Part of a small language model's weights.
Architecture: RMSNorm before each block, rotary positions, tied embeddings.
Training: a variant of Muon for these matrices, 544M tokens, 8307 steps.
MLP neurons of a small language model. Each row is named by its layer, matrix (down: output weights) and neuron, and shows model dimensions 128-255. Each number is 128 + 32 x the weight over its row's rms, rounded and kept within 0 to 255. Numbers have three digits each.
A block is one neuron, or neurons of one layer that tend to fire together. After each block is what it responds to, as a language model described it from the Wikipedia text at the highest values.

L3.down117:145086115068107075149128187102092106137161113054117132115076102104131168103174115184119149161157105130142112133120169128138127090203052164119114088139139118062088066108096160211105180049126091102077098126098163116157137143126141109073093108135055096090070104129137139158147138101091162086152102165118145136105134096107154115169111171141172068140113160191138166092179129124104171137158
L3.down414:184142122148086119133131130132089208101129125143131106086160140164091071137122149118138156117172138079087092097114159098128180165103139125150109160111144117151145123169159149176099191120107116202122150161181140099136098135141106125104141106155089180081155125103157111148139081130123119101140119126151116130159103130163116182106157102160097116151134108131215114140132114160204068061121
L3.down594:146160143152151118100114119142103143131197107080182111132202109114114143070143170134124141172152154130139150126108109041123109125127174157088111148123110104119172082093090100152190161123125142121062149135164134086136132180123153149125085103118061129162128104103090193145155136100094119148149163163099202125130137085118149066164117147119136047170084122144110081098106094159134126145134
L3.down782:175108095113174105161124121111129185152114144143194162110110113078139102072087143112143078204101124065135115165130094142153091152099157145144113157170135136080176135192076172169159145111149120139127145107176194128112124087133103109132084165090165159091174135129163155158161108112077093113196143137104117143119107134135050058118135093091166166124097150115139139092149162144197099150094
L3.down868:159152154112068140161069096128159147156141035116133153152143109118150187101128101129116141100182139087093151098135144172105131127123175095127173079125124166099132105165103115122121092120142135147157130109124148209114189140151124180059120168100150122141175149148110184096135141135100086174116133054189083128132123143075124095128157127145175107109135123129094130136152131102091140106114
L3.down1255:149106143141142124114176098120112106177165112112090138090107125122132178101143143118109171109072151129133146123129159121178139134168136130145128070142175126096131121141151143140169109124155118109105072075099130178129122128118074116080211146075078102143115139136171160093154143158145161160103155074135116099112163121126155136166121139133140129115137207116097136112192068141148116139162
L3.down1343:152123128167127116168095152081115183124130147145123099159148151140097097146138118090129202137129120104153232130145156151132107115152191114155145122138126119152114099090077145096128145051160165116153078145130188116143121148154103171154131199092123126138137120128097148090107133052136116144110063125157157094117066121145079157139125116093152077143171140137073159157125113139152148176116
L3.down1439:126161171156103085145114132186138068093109134162154110113101170081099128182132125100171121116148152161067126048150149102136158139101108170034147126119195126096146097107147060089125127076123167094083108104122165149115101122173122124130137170070077127100067165134141094144178163122122139071159184142168167136130127141117093143117174085124140096091200140145118154119128146143129110109103
The closing == or === markers that end a Wikipedia section or subsection heading, as in ==Demographics==, == Players ==, ===Placements===.

L2.down98:089195160092112150107107067144115081198180107090162088162065141087086133130113155137120077149165127105146111124099154119165142103086130157071119140137208115103096179101163176059112165116118097124135093120126161143114102164164142112042203139133165153200102114168111082150108106107138083083173124095149158148084149087108101109135127080169162113115139189123141091126110140094138094120138
L2.down132:198134131098144131080133106096133125116153157083175142187150135166142122092090135102148093107187119132163142136154106077201128120107112117098145142213141091129116143108133117184126161080120140202149155141123175074140187083109076150062143110111089160136159122116101148145119119125171091146184142101070207150146101196139160168150136113140102195142138130141172108092135118139157104080109
L2.down304:141066124133159102100105150088130146102081167131146105159141134185143108118177087139138145168191119061092151132166125184114125156093166091130116115155105094073155087157125128138127172105135198102146161089140133104131147114139125170112176144081116184067127103149134115144103189148105115133141183076122121154096169067181221120135104126160149160117110115081083061099084117122121160100139
L2.down547:144116112154110100140108149135155130102141167032052084158131128126153115132109122128121093158183170115108141125122064132088045175158142164143134172062173106144111111124126097144090170073176144077116107121107133154180168102099150102127114141120095141173122097101102148124118117169150071094141111175108115126167095104203139150154175062104074132108145139083122139100029073092076108093147
L2.down707:116153163145171106118089098141098164149119099138138135128173103144126136100124136143156131150072056100049116132104126099172109110131094132101157142131158247140135121074167128077117155147081107183083112128074105099086141147163120157096125171029125150145130037114136164118156093127154137150072113123113165091111131148136121169064161140146130054153136059155144092134190125118135126124064
L2.down1104:147130142113104094142161094120129125057165144158130099077164168092139187144146166129083108122172179093138151205167078125110116089182136123143122152134124166104097150120158162117145145121068124124095138078173117125190146088132128156138123116100193146108126100117099141079182098158159106122141106122130158123094081114118107139123162117149107103171168158144105065126087148161116105155073
L2.down1159:128058108230141141090092068117173165141168106112082143154136152150091153131128111159179129112125147082088171162151114196160137126133123122140161133124180160184115117090095136121185157113129196172155096127071170097108096103055079144085131134182165124143087141128092145126142066159131108166080138139122164119166147122132138112159171064117093139129178126111203096094084088074068078137110
L2.down1325:103098105121158122078124110168148131137174157164180132143108153164124066141145111118117118107146158130109123170148126177113122158187176135092155167087062096102082111126146131150137157135119118147128188111120089172134164112126153135131168099205134130144039132088091196175119117119165111133105072156133140144135096011155123182082150114136146180141185177102123149099154182107109136109081
Short final subword pieces that finish a word split into several tokens, in names and verbs alike, such as accept-s, Algeria-n, Sever-us, greed-y.

L2.down168:144075180169132128170128108110181082153100109106090114140091120113111113135193181163138101126097111128102129112137151145130144168124103130186124130095167131137099125149106101116123096103138115113093169144134084130133120133090141129132107066140112112118116200130117189111148072134114090146149114083153110105184106143150141147158192094130096166151135175149139085122068131142137130121126
L2.down316:145103178116112165139135119137137148094108121158113081110130100155146160117124175147108160097084064065076142115169090139179107148074136170066193155079153224138124131196157143126086086150122149145175147103138141152129124171109128111096143106146052140123143163136075059106111108188147109120158148125096127132109129091119110126179120107131154151134033128161093142100158108170187127112119
L2.down346:129111167101139125163171149107094148108045157097137064110209183071138136091148106117130072142132099162108135100157152135145162148142168103158184148084068113158120129129060161102119132101183089063112129170136112075097150096159133129117115124097141164117117162138143142165110120089100136069186161165097117098104093102085110090162149089153142162113121115096062067154154167111148054130133
L2.down434:093095121106114189128098094072098151112134118146136094126157118068139114094164103148119132178091152184130137143131162118118107098106146109115185165108093186131174137127157125139154143160120070151109133078134161124104090119107196115104139170152165072106151134126054107114137121146100117147107191097137148150121176126113128209090136158155137118144124114113120185121086097130082137104141
L2.down442:098106097148087110115142129131206113159100091181201011100113075068072124108139122138087103115094103172094130173137125145119130128121152102061126110098124108122090093166127153191107062144162173127192126149150200087139136103143071177112137163066123122145102164121141100165141115154153124137102133077101133185096084119204126169184040156160139108139154106122145118140110097159127153169079
L2.down1260:144145136127098171138148146126126119163158163173136086138165159132128151158101140102057166104112102167128124145104107124185167150210134186100083158128139127113044090206124145141071087150147133153109121175081234123170217154154122160073124117146133159138120135114107151173176097125109124107056168082151124106134145033213089176150106107156122087087109113118116118144193148148087170142085
L2.down1368:151116166072032138178136086088163174161121129100157091148098119091117153094109133077078138146136143075174088071112107153131141133136147087102139110189203138164135126148148204153148126129138099104113105118139149153089179100092115090146119065120125071146098081116092158066142180176117143125084068106104118146095132160200139107128113045151169106084102129126121139094160072124108098143153
L2.down1490:111142108107122100138069086091138122190191143123132129136117110174098112131120164112120151116144135188117174118094156111093194115075170127111148126105097056135082118118107172198119156114115063105119107106130134140112113087085134133125113093151134149143194116137162143093187136103096105097145136144143131159180119104063087143140103112089130106077081157170110116131139094129104160089109
Final suffix tokens completing a word split into pieces, mostly -ing and plural -s, e.g. invad-ing, glaz-ing, scrib-es, stem-s.

L5.down1218:087073098151166155128135128088089149198124209129218144086186115149057138136137110082103065188103072102161162105116126174147112192136135143100028118096212188107047105166108092115106121137142130107123097103193135082167133122174099113122127082165130131162175146096140174205162122149151119132115099080127149124135115131165120111137149143162094090159111152081105174135106143138164111137132
Closing == or === markers ending wiki section titles (== History ==, === League table ===), plus mid-word fragments after short prefixes (a-b-dicate, Ya-b-lonsky).

L3.down26:154195163143131160125111131159100091132138129112096059126125143152139132087167155116111143158123142114149134146168176108122068146127155154136119133140178115098162131084108124126127085091142165151140131065087153114147112075114091074156173089049110137126138106163103193111095163070124154146101096119108108086174106117115179105141166137131125126076081078129148085215181086123111098120124
L3.down158:143101134158101122188119122122125155177100115086138101164112204118148140100140110123164127128103112114089105104139094171084182173104146181125113108164122098185125117101105157129149097161183107137107089143139143139112105179190150141115120130146122106162146160115118087171119119156126089082113120144157115084114106096094142111169158080157129080105150121115126133126119109119198063145177
L3.down665:155099116071134137132141123135154144129122066125108117128143116117112114145128178160104168115142052109207146195137164145085162121207142128142126094104138099158171107176145120118098103142125117145110138098098082132145104111089130200137106109140136098146117117168130187099078118197136128207104130160178137110139115148100106077117122091086177175077056166105048160161109132123121157146117
L3.down964:163139135129114144146147096139210133172133149144000157158102169115053167148153176173170137154160132095126125126148129118153155115138127111128119142142121099168128138141122106096076126091149147136117072107112149153127142192092156142128105141118171070137093127117118095136086106090150139107093110132129082061109106129058139124128182097092174116124155097106171156153049129084135138139115
L3.down1221:124094106108117085139148119154167125147118162092105094144135154161107164164088113136095135101131180083087129173117190134059133133122118096126140079112114083107170117088155145110147112108163133140173110120091107133158089139129051164132117148096104091173111126124140126123141105061108167087099068106160178051118145103195144134138057167188116142032185102094130071129125126087105082138159
L3.down1245:119094075145073066113128139108158146156141136158171123159117105133144129131153155114066112148136148137148136149099128119164152070187149032115052125082137152094109167140166082081184035112140119158184126158108180104149090118077093157187079182130161154130170102084147139141095061106084128135157133137161119178096139198128151125109126103080131105132135125152118165117098113139092123177129
L3.down1292:108119129159136124107082115122145156110118089116073046145168129185135085151130166219085135127158121153061117070122111120121123092164147128123099104073157129123137130061137122119099083152129130080149099094128138165174162167110090100177111147099063173160170095058093136137149077040125148154154175139137117074127141138132158174090109122068127152100159139090169106192099048152109102120136
L3.down1426:195067142118154107176169129110174142161165094162076118114118124133106133072089140105146104150104131073120092140174151155124105118124141121155139117128149139153104160084138152108206139143160184062127131176139127052206108128092153125211130099108133123128086114168140164080087128118176089154130124061161129124142143180116123093153132200129165122104169132123081141113099099117138091148148
Final piece of a verb or predicate word right before its object or complement, mostly -ing/-s/-ed suffixes (causing, predating, exceeds), plus linked prepositions (contact with, due to).

L5.down728:099122108167160137116123113132112104096065107191045188118165106118131104162151161178114133160127079136100141130092148214140140113087145107118144160142117141131145234164101117135099070189097131119060158126107100124156086121143202103114097095165179101150130132104142128101087084144127054154141167107140134090109112074106113081094136131092110105112180125133160065111083104102166129191174
Final word pieces that complete a word split into tokens, often after a hyphen or inside quoted titles, e.g. turpitude, outlaw, scapegoat, chocolate.

L3.down12:138159122119080144064092096146103120133108118099133079157104076158127113102148059156103126140145125117108099157148117135104116138139115091150132098134077155158141110155134074071115108121112085104178101138073169161114154151101111096194040215109115100115124077110143103171138152101136128148137146063132106130103151165122156142125103115134153111132123065109161139101092110139126168043102
L3.down62:095160073110107178144105116086116076105109101125142092148154113062106140167142179091081138119135136106128123077127129080128130161139080124135158127177169098161144142132160159150104133126130111117123159129166114161127066158134159130156154082141129101146181081116134116127165084134156191189150185163118197081076138119161106136142149129114133145139126099118121038191159123099122171189145
L3.down179:120082104103135092122152148139130126133099150124073089095174159081134114118127122185154097134148137105141139034134125113067094167157132102092181139133099155156130160123138114086076135114110052175099144146166117099111106126112150131187076137137146080126119150170071122126117169107084129119156083088068140111140139111124055212106112127097158110113099134142167167132149132085098156133079
L3.down412:145129158135140156150097148075098114175073126158182123120108122147173155117112086113124082104127124124082140135116136214124107129078086133076171121122115171142179174092088132126100166114162171088114151113083222147131090203150148111193165061126139098131110058139133109166140149096112161062079120124165144137109143122112145177127139146147127081121131152152125078192089139109099171125144
L3.down520:127115169143107131156102118116093174102106076106040060115095164194162116158109126175148131098122121091176106179131109107140148114169132155123141082171078126154095146040076106115199143139174144098096123165090120097159177155181117130112120115098089198098109167120165096109074135151132095177131136106133116126106123121076139093167188169111111142111185125139105099200079197186144125142092
L3.down873:081120122131120133175102168096161104133164149115084090089068146119101164173079088112155115124116118063143158161087165132158082122115093103124148092131103077147125171134107138153122098114078087146117139098172103164145117122115123149092144117193146102143187120122140100121153074149076110167108115115111063096109136122086089122100153135175123131167141118138105059112123129151115123089132
L3.down1480:111174184175135176088134103116135152124135107157255173131121145113147145178173073119169144107124079136101184146108122148097153080109112169142126167088091168187106109117155128098104167177072131122186117136133101133105092131134151116150160178133146132112153182187116143109207195130103132130115076137128148151111171108153183128120091148154077097170102143111093149123115128149093108111085
L3.down1511:100149180167085141183102102100145088147112150082105092157099218169128167138129104104176127153219126124082161093108142131085130201123130102127123164129156084116159184165156075193160139129093191122109133099114137186157151105144147118140135113150169114158157077091078084127128176086109112152129121149132137107093142126138163134105147102157146171112167166104152116088094181104122149100098
Words that start a subordinate clause right after a noun or comma, mostly relative pronouns (that, which, who), also would and to.

L2.down333:148194182120129152173152084080144159151083125134192161130114120129152183109127103090103099155110116141094143140086146177140089096089119145115155086056128163155134143179115130104124186145126199137136157145163146186098196099154100107090159075141130141129142103036141105119137134091083049091140195090123172083133072060142075155129134173157134180129094136161070133084174182118085123148123
L2.down362:105156114158145128159178129152125098090117139113210120086187130124194118088139098108083129081153129161151116081112082187149106153074127153112138134177123107115140101148126181140149141145087149106105206094122167119122078083135141121136123096188118196132092120083152103076176153141108121100122098111126164063069117086150117158096106139101122113139155115131152150133145104155097122117140
L2.down614:125082109187112131101104174110136131085157116063081143095091121109124091096134114096145109141148078112146112144160108169048132178101138122116117088091083096113123143138125113174093150128104127077109119077117064147184129107066081160128120106246193129162177059125072116150101161156086166118139134206095048170097135053061178110150114155082162151080131137158100094155107078178136126139171
L2.down647:098057108104155080082105160098137167152162158129127144079155182113039133107151130131163065117158140129101160187101132175110086169170142127111147169118117138063141137143166158145139117088067151095136179132106150141164124114221129158122136104123128166106025109115130101128126093149137157100117104088178154114166102163162150176066092153103111138088165118123122094121138093107127098137097
L2.down947:128096153157136103147146176098179169164173101156091048048146151149134172163119113137148103171117123082096127160146164119151124202168070185089146118095085065171167098189069133104140135164066111174155167146103151149140156083102174059122140144188168099106124096124117136091156132154103097153126062106176141129170131089129141153120137138096008104124172145089064159160127136127143090112119
L2.down1002:147149167115084136143184174184096133126158080140150121128135152171153140135151140124082140179094127130157127106135127117181128079114123147139038210074078123076191137107136098095069143122101093182110162057107126133085140081091080134094176143090141064127080163159060132078083165183133123178169174118113127143077103176094082102126123154062139109124123097138148101153096200125128110101128
L2.down1257:139140110112158111159152184170165094149049083187170090113153180181080096145124112133074179110207155109144123147115091170082135163169083118147107075026139069158104102143107139155126098123153117103175098132133112120119140158097104096174155148110080157166141117156053096129165156061115127153144198147141160091136061078110134154078112101147128153139238167091053139113099118138083120134171
L2.down1326:114093167118083172140132146188097120130122147139133137190116122071032102124167089111146166124123140163143122107110116080141118077073133097145180113181105184092062074176117084077080178115130086162148144090168180183206130111112137155135175147117119085092070168121149068136135108163171090129117171106143114071132104091132109170117106177136128174145103181137156151152161126127182136133096
Mostly "which" or "who" opening a relative clause after a comma and noun, as in ", which wastes time"; also mid-word fragments like "in", "ation", "ury".

L3.down264:124130133139117151113099113166142105142117127105000165078150197116123142091132157139150114150181142144148135146170132157124143137151115120141128144147079164148148152120107085120150122149118204127075135148111129151189074094099173177115118153123130133127121134099103158095167068136147108121116115167101125122137174066158145154234125100108170115082153159189137129141113115112113127101105
L3.down380:077156117111130098189161086092120143170147117140106117138194136095115112097156154154112187109137204119151148111126169111145137068120086170074095131109127131131110081119133187066114141125073110155127123115107156120116160141177121164096083171128118093080087173100128135178159139085086104120122144119085129117148179154129181133084119134146145108100179117116140172150163166116110099081135
L3.down565:059096100155108060158093143110084052156122047135219134082070057133141132153102093156094112170183196096072138184088160175159128112127085149068118104110120149110135170098148106164102113148105108164136132123130142117132081118134091150110183150169143098151099153167109150151158117167095143065141173118181118136152127114145100122149120197120168048174189104136130172124076130127122144152163
L3.down670:131104146134181125172095099133153181117130130138151134165103137104119102179179093139149163172111136110133188161136070130177157170129102107080127149096163160128131085159086105111058160102136160132149179095102054126079136075128142092159074092103075149192110062107129080106149112075091118150129105123110111112093164098130134172098110125144129113144116071134116195100072127118131119121133
L3.down813:100074149069080154172154112150172105159163104069097107123128097084125117110132100089156079126114121128182105124130105234119187103116099152133126125128080138125107143135132176139093107102087088129094127098161179165194136119124139149090104172148137122080170075149174104134132077099039144122197135098116110133167102058106121192115135121120131152103153178104100143172162135137113136087153
L3.down1095:182139102113112129130120143165161159165139155125209102119104103151129136155144121155108110093143098092135119144117077153091109099165110104114116127159149151132058089155099078136141112127134158088134117123095134118165157142108175069168086088113118140109112083173112125102120171117118143116105138168147141167131070098083112087111135134145096087196126136095085171139152085193154166162120
L3.down1150:141092135136072077102117187153152178163129123067072171119119141092124100097149068083126159171191126122149133100166134055098108223137116160150147118126118180127062129159123123119133132144194113087164101155197128106061131139155163122079096120069067172118132169097147042135159178178141146128128141172110103134127129081135142147178091125116118174112144148103096119165154187134141094105157
L3.down1465:134102088145125153195147184157111147185098095167047090099097116159104163123151170157135109111149131136129100101099108156076189145130111115134126119154166122120101099137107122055139126115154076099082161139173170098131118174121124167143127133116100177097151092165097146113106107063112133171089081141153107136125122152111148098162085161189167104111102169103168148094107135109161104100130
Apostrophes forming possessives after a name or noun, as in Georgia's, Stallone's, the battalion's, including plural forms like peasants'; a few weak hits on suffixes like -ing and -n.

L2.down116:119152123118093067171104156101119137113104145106050155119105135105081087158165178093146187122160121103161129123086173154087153129142144120091133120108087101108092162155153052188119114060152149108186173103103158108081105133123104170149114179133179220115141139145109090158157121162160126053122107142089106166138159140105113170137115134060121138134206206129104126106178130153156118141101
L2.down341:144198195153127123140155104226081034107075097094167156114173107135115161125135053106114084125128115107105131061171079160168186102116112105129144094108138109166138121124108143113119115021135149114103095172110133112164171111105164123125115122139138098043138090091078133156190159115123078107132112135118150136114076185100119112126119133082119128102146145146138165151129135127109131115154
L2.down483:128120121113178119155122173130151082210107097202175143097137154204100093156164169179067173133116164153117106119143136128106114162108090145147112156073073150180097129169111104165136152098088166116147087129171082122150077076127081182103115079143072106122117181130151087125183162147116098135122143162137147152119060064044166145111089133130102134159145150097155167107099153118090093092121
L2.down510:079141199107088102168211115103132063142126104090160129112151107090111192065100149142091118088081203120168088154112117136105071132167147141114127092161091076115101130097151133136156128178135124126091110111143189138111111097147149089150153061126131073134088120123097118126106082121147139113105127153142118153158145107123138114148114113170237169157119137142133163129129136088061140131128
L2.down619:119112114136110088176172117101081155180126121138129073092126125145138161143128130080167111081109107128145127106085131119117120131132111061145103210104133151137174072139062086139139142150151106099194127118095147128183103133061083108172130193066098147130126167072125146144158089118103120139141092133120163106103167184109132160093138135175085128165133178145109110186148165102179070090127
L2.down633:124129083059151151156147140169139164105121166100143143142167136164092167078133187085116111133149144140146121131144091120162110105170197190139173175133124103076070138131108112152146060120132150066156113123141124149186140121128086149165109098100124136148127119104167122125144137089137133145113154137132109111084061079082119118124111104100157129143118115128122095109135102114100184149131
L2.down658:171077115110134177114112109123118139123114114085165135124101182186090114143143116139157160160110157146148144098081166215058068154154151185133135112080134074158090205158167111159152179061089121098118093125074166134158102141138118109129145149149125105109163100193093168124101167151081149157089201082135106167137100077180134043149086151137169139098136117157108118089125151160091144101113
L2.down901:153139171114065116195140119169126113113115159104149112144100134095168143105122147119060134109170132034156109083166163125152166151103135133061150135050141090135027046101112162160098123095159150091075162153164100166116088129062155162097110072144143168118130087108074102139150078117120090127135162132131138133040125125146166175045126129132143128136170129133104167105107131073178122105141
Final letters inside all-caps acronyms and abbreviations (PEAK, NIFL, LEO, KCW, LLB), plus the closing == or === of Wikipedia section headings.

L5.down998:109120144070111122115151097101132174091130121085087117111143093130118079109119088135117087119109135184115184095094131133150099136176087085171093139099145145163113091103043110135093152098144088147095135168156112134132169130168106182136120150094142116183146103160092084125098183133129199104131163142115160042172113168184136174169091120062151094156045137088150115070151137154098137086140
Final subword tokens that complete a multi-piece proper name or word, often in tables or lists, such as Sangi-ul-iano, U-e-land, Aja-y, Range-l.

L5.down1050:099117082116082071133166148148139126124142127180103162132115107189167165166143127119136077103167083113136121165148168147120130190132083120165122144113192138159139085138153087101123164180098147093130156160166135095158119140118093127154113105146107144171126116066070104089189123135125104120126131099099094116163140094088140150133177092060162152139120219155099081143150151133129138119123
Connectives such as which, that, and, or as that start a new clause or phrase right after a completed noun phrase or comma in expository prose, e.g. ", which made" and "lenses that".